config = dict(
    num_hidden_layers=13,
    hidden_size=192,
    num_attention_heads=2,
    num_key_value_heads=2,
    head_dim=96,
    intermediate_size=384,
    vocab_size=2408,
    hidden_act='swiglu',
    norm='rmsnorm',
    norm_place='pre',
    norm_eps=1e-05,
    positions='rope',
    rope_theta=10000.0,
    rope_fraction=0.75,
    qk_norm=False,
    attn_scale=0.102,
    bias='none',
    tie_word_embeddings=False,
    parallel_block=False,
    init='normal',
    init_std_qkv=0.0449,
    init_std_o=0.0088,
    init_std_up=0.0449,
    init_std_down=0.00622,
    optimizer='muon_variant',
    learning_rate=0.0101,
    lr_mult_o=3.0,
    beta1=0.95,
    lr_head=0.00984,
    max_grad_norm=1.0,
    warmup_steps=200,
    schedule='wsd',
    decay_fraction=1.0,
    decay_shape='square',
    final_lr_fraction=0.0,
    batch_tokens=32768,
    max_seq_len=128,
    doc_mask=True,
    train_tokens=218400000,
    max_steps=6666,
    dataset='wikipedia_en',
)
MLP neurons of a small language model. Each row is named by its layer, matrix (gate and up: input weights; down: output weights) and neuron, and shows model dimensions 32-127. Each number is 128 + 24 x the weight over its row's rms, rounded and kept within 0 to 255. A neuron's up and down rows have the sign that makes its largest values positive.
Before each neuron's rows, "fires after" lists the tokens most often just before its 100 highest values on Wikipedia text that the model never trained on. A number after a token or word is its count.

fires after: "N" 19, "An" 13, "." 12, "ass" 6, "in" 5, "sup" 5
L5.gate86 [147 116 166 112 150 156 159 137 161 139 115 142  93  83 162 102  98 116 144 181 128 122 133 144 112 115  84 162 136 120 158 121 119 143 126 129 113 125 151 104 137 151  97 144 158 156 100 131 129 144 143 121 110 113 142 130 108 115 116 104 120 134 162 133 150 139 137 151 125 161 141 108 151 114 129 154 123 119 150 104 182 155 131 131 128 155 106 113 121 126 165 118 164 109 183 125]
L5.up86 [ 81  91 127 160 120 132 127 128 144 177 153 146 125 138 147  81 131 130 143 147 140 127 123 164 125 125 155 160 135 133 133 136  94 119 134 112 147 154 146 149 104 122 146 161 111 142 135 135  88  84 128 116 118  87 115  90 134 143 139 190 105 151 126  97 116 127  93 152 146 138  98 112  99 192 141 141 126 159 128 105 171 122 119 112 110 118  69  96 205 134  82 138  97 185 132 134]
L5.down86 [144 121 152 158 132 112  81  93 161 118 142 122 109 169 141 166 131 121 159 120 144 161 167 145 119 109 121 164 125 115 130 135 114 147 113 154 104  83 155 129 115 100  97 199 150 148 155 122 108 117 149 120 164 153 115 148 123  74 139 154 117 139  98 121 175 123 111 110 114 158 191 112 146 109 172 150 145 124 141 173 150 121 127 119 112 139 140 163 142 159 138  92 116 114 150 160]

fires after: "iv" 15, "ig" 11, "A" 8, "ording " 7, "Tur" 6, "An" 6
L2.gate49 [144 163 132 172 120 109 112 111 125 176 125 144 165 120  95 119 141 140 114 139 134 140 126 105 168 130 150 124 117 130 115 162 110 113 157 130 136 125 128 113 102 114 145 139 141 134 144 140 173 135 120 149 134 138 196 137 132 143 122 140 125 121  99 118 129 118  74  85 168 157 128 118 105 153 116 120 128 148 139 155 128 122 159 112 100 111  84 128 126 110 138 156 102 117 132 144]
L2.up49 [131 145  95 119 138 126 126 169 158 125 107 139 137 103 104 143 138 105  67  77 105 152 117 157 116 142 134 115 122 137 129 146 148 122 140  99 116  98 141 127 127 135  98 147 144 106 153 144 116 108 116 152 117  96 116 136 137  89 178  89 139 177 101 172 172 119  92 111 134 119 104 125 139 101 176 166 126  99  91 143 102 133 128 146 150 164 121 138 137 147 133 121  72 103 153 102]
L2.down49 [117  95 103 120 132 164 126 135 144 141  90 134 131 139 149 141 118 153  74  86 113 115 108 104 110 147 145 132 112 138 143 152 160 137 142 128 117  91 113 147 110 120 157 160 110 179 157 104 167  90 116  94 148 168 103 149 147 126 136 169 146 131 130 153 152 114 125 105 134 140 128 108 125 136 111  77 135 139 153 130 159  97 106 134 133 161 147 175 120 143 122 153 127 113 106  84]

fires after: "d" 22, "pos" 7, "D" 7, "he" 6, "on" 5, "sy" 4
L5.gate355 [161 121 151  95 145  88 156  83 123 119 149 156 152 166 158 134 105 147 113 129 125 100 144 114 150  92 120  99 108 163 111 115 108 116  91 122 168 145 125 111 139 107 120  85 127 102 118 165  93  95 115 140 122 195 123 152 139 152 139 101 119 126 125  75 178 126 108  70 154 112 145 130 116 168 114 119 135 115  93 166  57 158 158 119 143  87 122 144 163 126 131 135 127 117 173 115]
L5.up355 [143 113 134 123 135  86 179 117 100 116 115 141  79 131 151 118 129 116 122 172  98 134 119 144 136 108 125 122 174 106 109 131 184 176 124  63  88 118 134 138 128 106 100 124  97 158 111 178 150 133 101  84 110 137 120 153  94 142 123 102  91 143 130 118 169 118 141  98 129 140 132  82 102 134 148 125 141 115 118  75 130 134 114 100 117 112 101 158 108 127 112 144  97 155 139  85]
L5.down355 [104 126 158 156 190 108 188 108 129 123 112 118 167 145 150 103  85 180 169  96  94 127 178 102 121 105 189 106 112  94 166 143 130 129 133 136 133 159  89 126 141 120 130 107 159 122 140 176 143 163 148  95 150 164 133 112 105 119 102 118 141 123 128 147 120 131 123 103 139 145 157 113  80 117  98 154 143 162 100 140 133 133 148 100 119  82 147 167 139 123 101 101 142 131 141 104]

fires after: "c" 47, "C" 16, "ic" 6, "oc" 6, "t" 5
L6.gate46 [101  89 125 140 135 111 145 146 145 112 122 117 105 122 101 106 162 161 146 143 109 154 144 116 113 139 135 118 121 154 137 122 111 165 125 183 117 179 149 145  67 112 138 109 140 117  89  90 118 118 119 161 105 134 109 113 113 101 125 114  79 172 109 101 152 184 150  91 153 157 131 125 131 128 137 121 127 111 111 116 140 133  79 118 118 109  95 110 104 109 125 150 120 159 119 126]
L6.up46 [124 170 126 134 129 101 165 147 188  93 148  79 125 125 150 113 145 145 146  93 149 131 128 154 153 133 109 109  96 122 136  87 103 168 127 138 149 129 116 129 118 135 136 101 112  94  98  97 125 108 145 116 141  71 120  84 116 135 132 139  78 117 126 162 166 135 117 128 167 165 106  98 115 149  84 123 153 122 130  92  78  86  64 117 123 166 100 116 141 123 184  92 135 137 114 109]
L6.down46 [119 107  90 134 101 164 140 152 114 129 148 152  97 136 170 107  79 196 163 183  74 113 141 134 123 138 116 130  94 111 167 107 152 137  89  85 129 137 148 160  81 118 115 140 131 140 158 103 120 146 112  95  94 150 113 155 142  88 136 136 110 139 149 125 136 122 118 155 163 134 154 139 148 131 121 116 101 125 128 109 142 139 120 152 157 106 120 108 151 109 121 115 126 103 112 157]

fires after: "\n\n" 50, "\n" 50
L5.gate60 [165 130 145 122  99  74 143 126  83 122 105 161 126 117 128 149 165  80 130 103 153 105 125 139 165  89 143 182 187 156 124 117 104 135 112 130 114 114 176 170  79 174 125 168 149 141 102 120 164 125 112 159 116 111  94 128 101 121 136 110  95 107 153 109 131 122 183 151 132 124 114 135  88 100 171 164  87 118 135 114 104 119 114 112 155 123 164 117 146 144 150 165 154 147 114 133]
L5.up60 [111 147 116 142 126 147 163 148 146 127  96 110 165 161 111  76 119  71 153 145 151 122 195 112 118  96 126 127 135 121  86 117 118 136 108 123 144 112 122 128 181 131 135 109 113 140 134 150 143 160  98 131  82 136  85 119 146 152 149 137 127 169 137 128 141  96 111 105 138 118  84 159 127  95  92  96 171  82 137 170 123 130 147 181 139 167 188  90 104 109 151 163 104 110 174 102]
L5.down60 [124 150 152 166 118 109 111 116 138  94 127 127 128 118 152 150 144 129 149 113 146 125 125 128 119 124 145 114 122 161  86 138 147  96 102 129 160 131  96 106 150 156 142 114 145 111  99  96 125 149  88 188 130  94 171 158 106 156 189 179 134 121 152 151 115 125 132 117 153 138 150 121 145 116 126 167 108 127 142 135 126 133 119  94 140 125  81 163 137 135 108  98 139 128 160 132]

fires after: "P" 28, "p" 16, "c" 7, "St" 4
L2.gate375 [121 115 205  95 162 137  92 174 152 112 150 137 129 111  90 134 127 117 164 103 129 151 152 142 124 120 153 152  97  98 129 147 136  85  80  99  96 179 118 132  80 147 163 155 186 102 120  96 130 135 165 131 105  99 155 151 125  78 145 144 144 121 112 104 114 146 132 133 112 120 125 105 147 116  87 136 111 144 131  98 127 130 163 138 125 139 145 147 123 119  61 127 146 141  94 135]
L2.up375 [140 117 130 113 136 124 143 156 131 147 137 120 150 124 130 100 124 110 108 133 155 138 130 118 145 124  86 136  98  97 160 111 120  89  95 122 136 154 112 141 129 114 167 165 165  93 149 111 132 130 162 166 130  70 184 140 143 113 148 155 121 177 127 103 106 149 130 128 116 124  98  97 121 114  45 161  94 103 104 136 145 129 153  92 109 126 163 105 125 124  39 120 148 151 105 102]
L2.down375 [109 126  90 131 150 156 131 174 175 128 133 126 104 131  89 107 142 101 111 113 140 158 158 108 156 103 126 147 111  92 122 100 137  85 189 104 127 166 132 114 127 100 155 120  82 127 139  83  68 111 134 138 126 127  98 129 111 148 157 145 144 138 109 130 152 131 131  77 105  99 110 120 159  97 127 104 133 132 107 122  91 160 157 137 104 126 134 127 118  75 100 101 151 119 129 140]

fires after: "con" 44, "Con" 32, "h" 4
L5.gate190 [123 133 123 161 136 116 108 106 148 142 114 118 139 137  78 135 149 108 137 170 112 147 136 152  94 120 140 129  91 158 129 133 135 103 140  98 137  99 139 146 153 125  81 149 123 137 156 124  95 133 148 128 130 114 104  92  81 114 108 112 182  97 152 100 131  86 140 170 138 141 127 118  72 139 123 121 119 191 120 130 147 111 101 121 140 146 174 121 167 119 101 129 116 163 112 137]
L5.up190 [148 127 102 122 154 139 181  94  99 137 138 103 154 114  92 115 129 117 150  96 155 175 161 162 114 152 130  86 134 122 139 167 132 104 112 103 114  77 138 122  76 114 175 118 107 133 142  99 133 113 107 136 105 154 140 157 120 120 136 118 126 112 103 126 166 109 157 127 148 107 136 119 166  92 130 132 123  98  87  97 102  91 158 117 112 109 129  97 123 133 128 127 147 132 113 150]
L5.down190 [131  77 157 168 117 129 131 129  90 105  84 143 111 116 116 111 131  89  74 139 122  82 121 134 133 147 148 103 150 144 116 170 130 174 133 136 129 107 167 158  67 137 120 114 134 126 140 142  82 127  87 139 123 101 122 122  98 139 167 179  96  97 146 164 144 144 168 140 119 116  95 175 150 115 167 131 106 113 137 117 146 112 153 134 133 158 121 115 157 106 164 156 144 163 128 147]

fires after: "D" 31, "d" 19, "ell" 10, "rel" 6, "L" 5
L5.gate143 [ 96 133 126 101 155 130 109 109 115 108 162 101 140 146 127 116 102 116 128 131 115 165 114  77 127 137 153 170 133 115 103  89  89  88 154 130 127 148 126 101 134 107 119  74 105  94  90 127 137 140 109 151 156 147 173  65 142  84  99 149 107 149 126 129 164 161 119 125 135  88 122 134 151  80 139 111 100 104  89 158  87 129 116 141 113  97 135 121 114 173  91 164 144 134 136 125]
L5.up143 [129  97 137 106 126 117 103 130 138 170 101 105 111 163 122 120 105 150 122 129 134 163 123 124 117 137 133 107 127  87 133 129 136  84 108 126 126 101 129 116 141 127 144 171 120 124  44 135 111 109 134  93 140 112 127  83 145 200 127 109 163 132  81 133 111 119 137 159 167 118  86 115  92 106 159 157 121 106 112 170 130 138 178 140 137 139 134 159 126 111 113 128 125 164 123  93]
L5.down143 [113 124 131 170 154 159 148 107  87 116 147 122 154 147  99 123 105 129  58 120  74 125 137 125 119 109 118  92 108  99 188 142 142 115 139  83 154 153 130 109 116 121 138 119 103 153 106 145 126 166 133 144 151 138 113 113 142  91 128 160 121 125 131 149 134 111 108 118 190 149 107 153  96 156 124 163 167 129 138 101 129 138 140 123 155 144 109 130 136 137 112 135 152 109 138 136]

fires after: "P" 30, "S" 11, "Th" 8, "p" 6, "d" 5, "sp" 5
L2.gate185 [121 140 126 109 139 135  96 143 110 130 125  96 120 122  54  95 107  98 136 131 112 139 184 134 134 106 168 130 122 141 129 105 115 122  96 140 141 121 139 109 111 128 109 146 129 110 114  73 167 148 115  98 139 153 125 123 107  99 107 147 138 139 124 140 150 122 128 100 137 123 126 133 108 105 100 127 125  53 141 123 121 141  93 159 152 112 105 112 135 170 141 123 179 108  93  60]
L2.up185 [173 146 104 134 137  94  93 157  94 110 133 108 137 144 131 139 150 164 104 113  97 141 103 100 117 150  83 172  83 116 146 100 178 156 105 144 128 144 154 117 121 112 129 151 128 140 137 129 126 113 162 116 165 141 133 162 100 183 125 124 154 122 176  93 151 115 144 117 164 121 121 173 107 144 110 142 121 127  80 100 110 132 128 120 110 122 196 152 116 115 151 140 128 128 123 114]
L2.down185 [125  86 105 120 102 138 145 156 143 168 141 147 124 149 141 139 116 174 140 112 103 141 158  92 136 149 135 136 143 153 152 126 125 177 160 111 115 100 129 121 132 120 137 143  82 101 119 116 123  60 136 113 140 143 162 185  99 114 177 120 123 132 101 114  90 143 143  95 149 140  90 119 126 103 148 133 129 122  93 113 146 115 150 123 150 151 123 115 158 104 116 121 121 130 127 140]

fires after: "P" 16, "L" 14, "O" 13, "p" 7, "ul" 7, "T" 6
L2.gate267 [176 116 120 146 120 143 153 187 149 127 115 139  96 125 125 144 185  91  95 157 139 148 124 108 144 150 108 150 143 107 134 114 143 116 125 129 118 153 108 126  97  81 111 109 150 126 118 100 151 116 146 116 141 113 107 114 151 121 135 133  99 119 130 147 162 118 148 111 129 128 157 143 144 113 143 145 157 134  98 118 128 110 140 150  96 132 135 127 111  99 121 120 119 126 132 184]
L2.up267 [114 116 115 126 137 116 170 182 115 118 126 104 140 128 182 123 156 118  94 169  62 177 136 148 146  92 118 126  95 133 153  96 146 127 107 164  92 139 110 116 140  95 171 149 164 160 135 123  95  97 120 151  91  57 152 105 100 110 136 169  77  89 123 129 108 101 137 140 136  73 126 144 127 130 129 155 103 122 116 131 128 107 155 148 116 113 168 136 148 123 110 131 154 129 107 112]
L2.down267 [139 156 111 104 108 121 137 158 101 124 150 130 129 101 126 175 121 136 124 147 123 156 120 111 141  99  75 153 104 103 121  90 166 116 100 101 135 163 125 126 131 169 181 168 126 135 132 112 121 112 102 101 103 133 148 118 166 123 112 157 110 125 148 121 110 129 136 152 100 127 136 120 113 137 185 196 151 157 151 136  68 115 145 143 119 112 115 132 125 123 115 108 117 164 139 146]

fires after: ", " 14, "n" 10, "s" 9, "N" 6, "in" 6, "v" 5
L5.gate108 [100 112 131 120 124 127 137  96 103 150 141 112  85 109 156 109 139 103 101 188 185 117 147 128 120 139 102 130 145 136 147  85 121 127 139 119 106 145 132 128 126 138 112 103  97 148  65 100 150 104 107 106 135 127 122 115  90 149 132  85 158 111 130  87 117 115  99 138  98 162 174 173 117  87 116 163 116 122 145 136 113 116 112 148 123 119 107 122 152 177 112 142 174 121 134 143]
L5.up108 [115 116 160 142 130 113 136  98 116 153 158 144 141 112 124 118 123 128 114 163 134 135 148  82 135  96 132 163 145 146 136 112 114 153 130 106 156 149 125  96 140 160 143 117 110 177  84 126 137 138 131 158 108 137 121  74 113  98 126 146 153 212 116  98 116 167 103  98 159 171 138 115 153 132  85  88 132 155  88 139 122 178 122 143 164  99 101 129 125 102  81 134 144 141 134 113]
L5.down108 [133 124 131 123 151 147 115 143  58 124 120 137 153 136 105 139 101 122 130 106 116 100 147 104 133 154 152 115 122 135  65 107 106  74 147 134 110 144 102 148 104 112 164 153 136  64 173 147  97  97 132 105 158 121 154 125 140 132  77 107 160 125 140 149  95 161 147 124 129 114 118 153 138  93 102 100 117 135 151 137 117 122 118 138 128 100 105 113 116 119 133 137 145 131 138 115]

fires after: "Sh" 14, "A" 12, "R" 11, "E" 8, "he" 7, "D" 5
L6.gate250 [159 120 118 121 139 147 125  88 129 150 118 151 110 111 127 105  93  81 114  97 114 143 102 117 125 132 128 170 106 117 146 140  89 164 118 119  92 101 157  80 118 131 131 120  73  96 125 163 141 150 166 118 140 148 151 112  92 108 127 148 133 141 127 105 173 129 109 118  90  89 129 116  91 116 131 135 116 110 130 124 110 154 140 103 150 146 146 155 135 119 128 158 136 132 139 120]
L6.up250 [122 145 125 102 107 124 245 148 126 153 157 153 109 109 102  99 132 120 164  93 137 130 107 130  88 128 130 114 125 132 111  96 153 138 117 119 133  97  87 106 119  80 137 133 137 153 120 143 157 137 121 135 146 126  97 156 123 112 131 123 172 181 109 144 137 135 138 119 104  84 103 128 141  56 129 115 106 133 114 129 156 123 114 141  95 124 119 125 134 128 154 127  86 116 153 133]
L6.down250 [171 112 119 114 161 119 111 104 136 127 109 136  94 114 102 164 147 124 123 130 109 109 107 136 103  94 136 138 144 170  57 146 120 116 127 126 133 118 157 149 105 144 135 158 102 145 164 174 155 141 107 140 144 141 139 141 101 129 112 118 115 116 151 160 116 163 157 114 109 145 128 126 133  62 136 143 143  77 124 102 109 147 115 107 185 141 152 151 147 106 108 106 114 116 129 134]

fires after: "ag" 21, "om" 14, "am" 6, "z" 6, "ad" 6, "ask" 6
L6.gate32 [ 84 124 141  93 129 130 137 135 110 130 135 140 112  94 123 156  75  65 152 152  84 129  92 118 154  87 117 135 100 162 128 124 107 115 141 127 134 124 125  93 158 157 116  98 113 122  96 107 140  96  49 147 163 137 120 152 122 143 148 110 127 107 140 100 123 147 145 131 125 118 157 145 160 194 142 143 142 174 140 129 116 129 120 171 144  88 117 101 127 153  89  91 110 116 111  94]
L6.up32 [107 115 138 121 129 159 115 135 165 154 101 122 154 117 135 121 114 118 164 143 164  95 133 166 144 101 145 148 164 144 127 104 121 139 142 134 162 135 101 146 118 103  87 152 133 111 149 105 132 144 135  89 121 148 117 154 115 127 119 145 110 100  90  90 161 144 110 157 128 114 129 164 146 149 128 101 136 125 156 116 145 175 129 124 107 145 131 123 105 154 102 132 172 115 119 114]
L6.down32 [127 143 124 144 118 108 155 173 133 138 149 157  79 111 110 152 172 163 105  94 124 118 172 125 164  95 122 170 145 114 150 152 108 104 164 133 115 111 120 123 146 150 137 100 106 147 130 122 147  97 209 136 116 121 126  79 178 117 131 115 137 113  92 174 147 129 156 108 122 125 149 167 124 156 104 123 133 113 124 104 104 107 118 122 166 148 129 126 124 109 134 114 125 114 139  98]

fires after: "18" 34, "17" 26, "15" 18, "14" 11, "13" 6
L2.gate83 [103 112 114 159  89 103 108 149 113 150 124 127 125 116 127 133 152 142 125 109  98 120 131 104 133 138 136 112 156 117 127 105 113 131 107  89 151 108 175 115 140 132 107  97 111 107 141 141  82 123 178 103 108 124 129 156  75 133 141 104 131 128 162 107 131 145  96 124 119 125 146 145 171 116 115 190 114 170 123 156 156 135 171  95 123 181 137 123 163 136 106 141 134 101 158 165]
L2.up83 [135  78 127 101 129  80  90 110 118 114 172 114 176 139  92 138 123 126 104 133 107 121 108 117 116  92 112 115 125 142 113  91 148 134 132 116 138 107 170 138 145 152 139 125 118 165 130 122 128 170 180 133 128 140 149 138 133 123 131  67 141  93 132 124 158 141 117 134 127 119 162 142 138 109 140 166  90 156 120 154 161 152 108 110 100 110 132 163 114 134 138  92 139 148 127 185]
L2.down83 [103  98 124 150 130 119  82 159 139 112 136 103  93 122 130 130 141 114 145 148  82 146 143 111 147 104  94 120 129 138 137 130 155 116 135 155 142 128 119 169 117 101 141 170 147 133 146 105 139 163 155 152 110 111  69 130 103 162 137 105 133  93 110 137 211 146 138 138 155 121 141 117 136 107 108 151 155 154 145 142 142 167 143  92 137 114 134 112  87 121  81 140 139 153  87 149]

fires after: "d" 42, "D" 19, "sc" 11, "em" 6, "che" 5
L5.gate328 [106 150  73 149 125 121 109 140 129 134 145 137  84 127 130 143  75 136 151 142 122 120 152 114 128  95 144 140 106 150 134 128  94 115 169 179 127 141 107 151 138 140 137 171 119 122 140  88 140 146 100 123 147 141 100 135 121 114 129 134 134 163 147 123 162 133 153 114 182 118  95 172 173 115  98 142 105 106 106 144 102 128 123  81 118 158 133 147 123 173 134 148 168 158 168  96]
L5.up328 [110 158 119 136 119 155 120 121 134 179 147 162 135 115 133 131 137 121 140 121 118 130 126 127 175 111 113 144 122 164 147 184 108 101  99 151  89 104 113 108 136 103 123 113 105 157 128 137 147 156 127 117 140  97 151 163  87  85 135 133 133 117 132 132 107 170 134 155 129 137 119 135 130 101 115 128 128 143 147 167 158 154  94 144 152 162 150 137 136  81 149 133 100 133 154 106]
L5.down328 [143 151 205 163  94 138 128 108 117 146  97 117 126  81 120 140 117 135 141 137 124  94 156 164 149 135 153 138 137 128 127 104 106 166 120 166 159 126 123 138 160 141 140 168 131 121 159 121  90  98 113 158 122 114 135 151 137 143 105 140 110 114 150 106  69 133 122 128 130  83 121 118 104 158 101 107  90 119 119 116  96  87 120 113 142 129 137 137 110 126 127 123  65  92 120 155]

fires after: "P" 16, "eas" 10, "um" 8, "p" 7, "Sur" 5, "s" 5
L2.gate15 [160 137 134 131 183 105  95 188 124  93 114 143 116 111 121 122 154 133 146 135  97 115  90 119 170  85  94 183 123 138 110 135 118 107 120  96 150 117 153 119 124  94 123 152 148 135 133 108 136 150 147 136 139 139  90 135  83 108 140 130 189 146 132 140 151 159 147 115 119 138  99 137 138 122 128 134 110 149 159 104 140 149 120 114 102 142  81 108  99 129 101 130 133  90 117 116]
L2.up15 [141 104 149 146 146 121 113 102 150 140 130 143 142 101 129 126 123 111 164 101 125 127 112 109 120 146  98 164 133 120 137  99  62 126  84 147  83  87 110 101 116  71 132 103 139 136 125  97 172 129 143 108  99 118 129 130 114 126 152 124 154 146 160 137 147 149 180  92 143 121 139 129 130  72  96 144 133 153 152 103 150 127 115 109  88 136 118 110  96 114 131 130 168 133 121 102]
L2.down15 [115 143 123 116 126 125 136 132 114 129 135 140  77 147 110 108 143 123  86 131 132 123 132  90 131 108 104 119 187  86 117 119 159  66 131 132 140 114 145 107 109 139 162 157 139 118 155 131 140 107 120 116 130 101 156 133 181  74 137 143 130 138 119 137 106 119 164  88 145 120 149  77 109 133 102 142 125 132 121 140 119 115  83 149 147 135  69 113 119 141 155 181  90  86 145 134]

fires after: "\n" 56, "z" 10, "sc" 4
L2.gate130 [104  94  90 105 112  81 123 150 117 113 102 140 123 129 138 150 134 104  91 129 101 139 118  67 159 143 108 149 143 157 119  67 124 118 123 166 123 172 113 105 144 148  86 110 112 149 109 162 103 119 109 145 160 152 173 119 111 128 120 105 137 141 146 143 132 107  95 100 125 154 123 125 160 102 159 165 135  95 118 169  98 147 158 133 139 165 106  93 117  86 120 134 141 145  94 188]
L2.up130 [100 114  87 128 100 143 152 153 145 168 143 167 141 110 147 144 109 139 116 103 121  92 102  84 105 104 139 111  89 139 175 131 144 139  87 123 107  89 132 130 139 145 151 120 134 113 130 125 136 126 156 146 114 141 132 182  74 111 134 137 116 125 122 159  88 163  92 161 165 137 171 151 120  97 126 166  81  69 137 106 124 181 124 149 141 141  83 117 100 108 110 135 124 114 146 145]
L2.down130 [111 156 156 119 117 142 123 151 104 165 133 137 123 158 152 111 133  92 113 113 127 107 167 121 172 104 105  98 178  48 124 153 129 131 148 109 120 135  89 112 143 138 121 143 152 145 149 115 123 186 153 123 139 154 135 154  96  92 176 121 123 112 121 138 135 105 117 158 109 116 132 141 131 111 124 148 136 141 124 113 156 153 100 101 109 122 100 149 175 123 115 154 128  89 129 132]

fires after: "\n" 19, "Ch" 14, "ch" 9, "P" 5, "B" 4, "new " 4
L6.gate160 [139  89 107 109 123 101 103 159 111 118 135 162 128 106 171 110 140 116 119 119 154 176 123  95 129 116 112 114 140 176 122 145 152 124  83 151 137 137 111 128 132 128 102  94 158  94 119 133 118 136 116 159 133 160 146 149 116 120 126 124 147 102 127 151 110  91 143  94 107 111 114 110 128 158 153 108 119 144 179 137  95 134 143 124 142 137  73 138 145 145 127 152 112 153 173 146]
L6.up160 [132 110 107 108  96 172 134 146 111 134 166 109 119 164 136 129 120 146  70 102 149 113 158 101 120 131 117 177 138 110 140 162 172 123 107  70 125 141 107 107 141 149 131  95 143 139 142 151 140 157 106  98 135 113 114 141 149 131 189 144 110 143 159 118 123 100 113 162 151 133 137 127 150 170 132 137 117 113 117  82 144 169 152 139 130 174 124 106 168 117 149 135 147 110 127 138]
L6.down160 [117  94  88 153 146 140 131 143 113 113 149 117 135 127 115 119 103 114 109 135 142  99  97 100 131 122 132 101 113 144 182 140 131 150 143 127 157 109  79 128 149 145 133 137 142 145  98 113 109  95 142 144 118 105 118 126 119 136 143 148  97 141  94 127 124 135 124 120 157 147 122 144 122 119 108 100 155 117 110 111 160 103 132 150 133  91 125  83 142 128 145  90 133 139 152  99]

fires after: "t" 20, "T" 12, "sh" 11, "ot" 6, "IS" 4, "+" 4
L5.gate117 [135 136 120 109 114 136 143 126 109 101 113 173  79 135  93 165 115 171 149 106 142 124 112 174 138 143 142  76 115 100 110 136 131 127 147 116 131 142 148 147 102 142 108 103 134 121 115 123 115 127 125 138  98 122 136 112 157 106 144 106 156 121 163 185 110  94 132 106 106  97 141 156 142 109  99 122 130 101 111 128 141  81 110 122 113 152  80 137  98  95 160 121 142 124 126 124]
L5.up117 [130 150 103 170 135 108 133 135 162 142 121 126 105 130 124 132 141 112  86 134 133 114  87 141 114 117  92 135 103  72 117 132 147 108 152 177 153 145 121 110 158 150 149 149 132  86 121 158 194 137  97 115  88 143 108 124 137 123 163 140 118  92 137 123  91 130 113 126 108 130 144 143 139 146 156 130 140 116 175 131 140 129 127 109 154 129 127 160 123 100 112 117  88  93 132 156]
L5.down117 [147  87 135 107 160 146 101 123 144 141 109 124 128 169 109 111 121 105 113 122 130 125 154 105 154 111 110  99 116 138 108 126 109  81 159 135 101 155  91 142 128 125 165 168 121  90 103 124 122 159 102 135  97 169  71 128  92 131 136 131 112 125 125 121 168 111  87 143 151 120 129 104 105  82 142 154 195 112 110  87 132 171 138 134 162 120 160  81 122 146 164 123 151 144 167  98]

fires after: "m" 19, "comp" 9, "str" 6, "le" 6, "sm" 6, "sp" 5
L5.gate293 [151 139  87 129 107 152 106 183  83 147 124 144 138 113  96  97  83 151 103 137 114 122 111 175 142 108 193 108 109 153 165 164 118 130 121  83 129 144 134 130 124 119 155 121  89  94 121 155  85 152 143 155 116 135 137 145  94 114 148 114 116 105 109  78 153  96 124  88 153 137 139 152 104 180 135  60  87 121  97 175 149 131 133  89 125 132 161 148 102  74 133 138 111 124 118 147]
L5.up293 [138 116 131 143 120 135 134 172 137  98 136 126 188 139 155 104 124 141 132 113 159 134 137 130 127 117 149 100  98 160 112 100  67 150 122 167 109  62 106 115  86 126 121 112  99 159 167 140 117 123 110 107 125 131 110 125 106 161 127 115 120 138 117  88 158 136 122  86 154 133 101 133 107 149 119  93 127 145 134 149 127 172 150 168 110 151  96 117 139 158 139 144 127 125  73  97]
L5.down293 [134 129 116 110 168 128 152 180 125 176 170 117 119 121  96  94 148 144 150 103 148 102  94 112 160 116 107 130 108 123 155  78 144 137 114 127 130 125 177 153 128 136 162 122 108 111 114 141 123 160 147 129 141 120 123 132 141 163 142 144 107 132 138 131 132  89 134 183 163 122 113 162 127 156 172 110  62 112 167 143 151 171 151 117 165  86 161 126  93 170 130 110 122 119 114 107]

fires after: "C" 16, "H" 12, "Con" 12, "E" 8, "Histor" 6
L2.gate274 [108 146 131 116 150 141 145 113 102 189 116 138 130  99 104 124 142  87 163 123 131  92 122 109 127 103 133 142 131 169 120 164 133 109  87 144 141 141 170 183 148  74 109  94 122 112 120 168 100 156  98 178 143 101 141  87 163  71  87 157 129  74 119 110 169 117 155 150 138 117 175 105 136 154 140 125 149 153 156 129 118 141 127  94 139 161 106 117 134 120 102  79 123 116 110 119]
L2.up274 [ 92 119  79 128 127 153 195 154 149 128 120 133 167 128 126 134 104 109 139 102 153 117 131 139 156 138 121 142 154 159 138  83 129  91 124 104 136 150 163  72  70 101 123 127 114 114 125 124 112 131 151 135 129 112 114 138 139  88 120 141 122 177 146 153 141 112 136 137 151 156 104 102  82 140 118 130 153 101 108  79 141 110 125 125 102 151  66 160 123 123 116  78 112 118 131  83]
L2.down274 [ 92 131 130 149 133 134 140 103 140 114 128  87 151  89 107 148 156 134 122  96 159 124 111 133 142 113 124 125 130 127 106 150 136 116 111 159 166 109 125 147 104 130 131 121 132  93 148 129  94 155  48 133 142  97 135 132 131 112 128 156 135  93 119 109 151  92 124 159 135 113 144 124 130 188 148 102  74 146 117 159 161 178  92 137 151 111 118 118 111 115 137 121  99 129 161 118]

fires after: "\n" 42, "c" 6, "co" 4
L10.gate172 [108 111 130 106 139 128 113  99  64 150 176  95 123 163 133 126 144 111 100 145 104 144 130 158 125 149 145 113 143 159 148 121 131 154 169 153 107 112 110  99 118 120 120 142 117 129 101 114 121 121 127 150  90 126 131 139  74 139 136 165 131 116  98 107 155 147 132 123 106 135 163  98 132 105 147 145 100  77 109  67 141 160  84 159 118 119 155 123 130 105 120 129 153 162 153 120]
L10.up172 [149 109 138 137 104  89 140 100 172 114  91 145 133 127 148 109 106 117 150 163 156 148  99 122 159  88 129 139 145 135 105 163 141 113 147  97 123 123 102 134 163 118  76 139 148 107 113 132 105  93  85 140 132  66  93 102 128 136 164 149 118 106 104 141 145 104  69 120 102 132  93 115  94  89 155 147 163 149 119 141 107 150 126 135 151 133 114 153 121 106 143 116 132 122 104 105]
L10.down172 [ 82 124 144  96 153 146 115 120 106 120 163 116 137 105 151 102 160 145 105 120 127 131 144 127 150  93 158 111  92 174 125 138 143 133 119 147 115 109  87 154 161  99 126 159 124 131 105 134 127 145 122 159 184 147 137 139 125 112 110 102 111 106 133 131 138 129 126 125 112 146 140  99 158 117  96 134 116 109 175 162 149 101 117 156 159 144 141 159 120 153  97 137 126 142 159 161]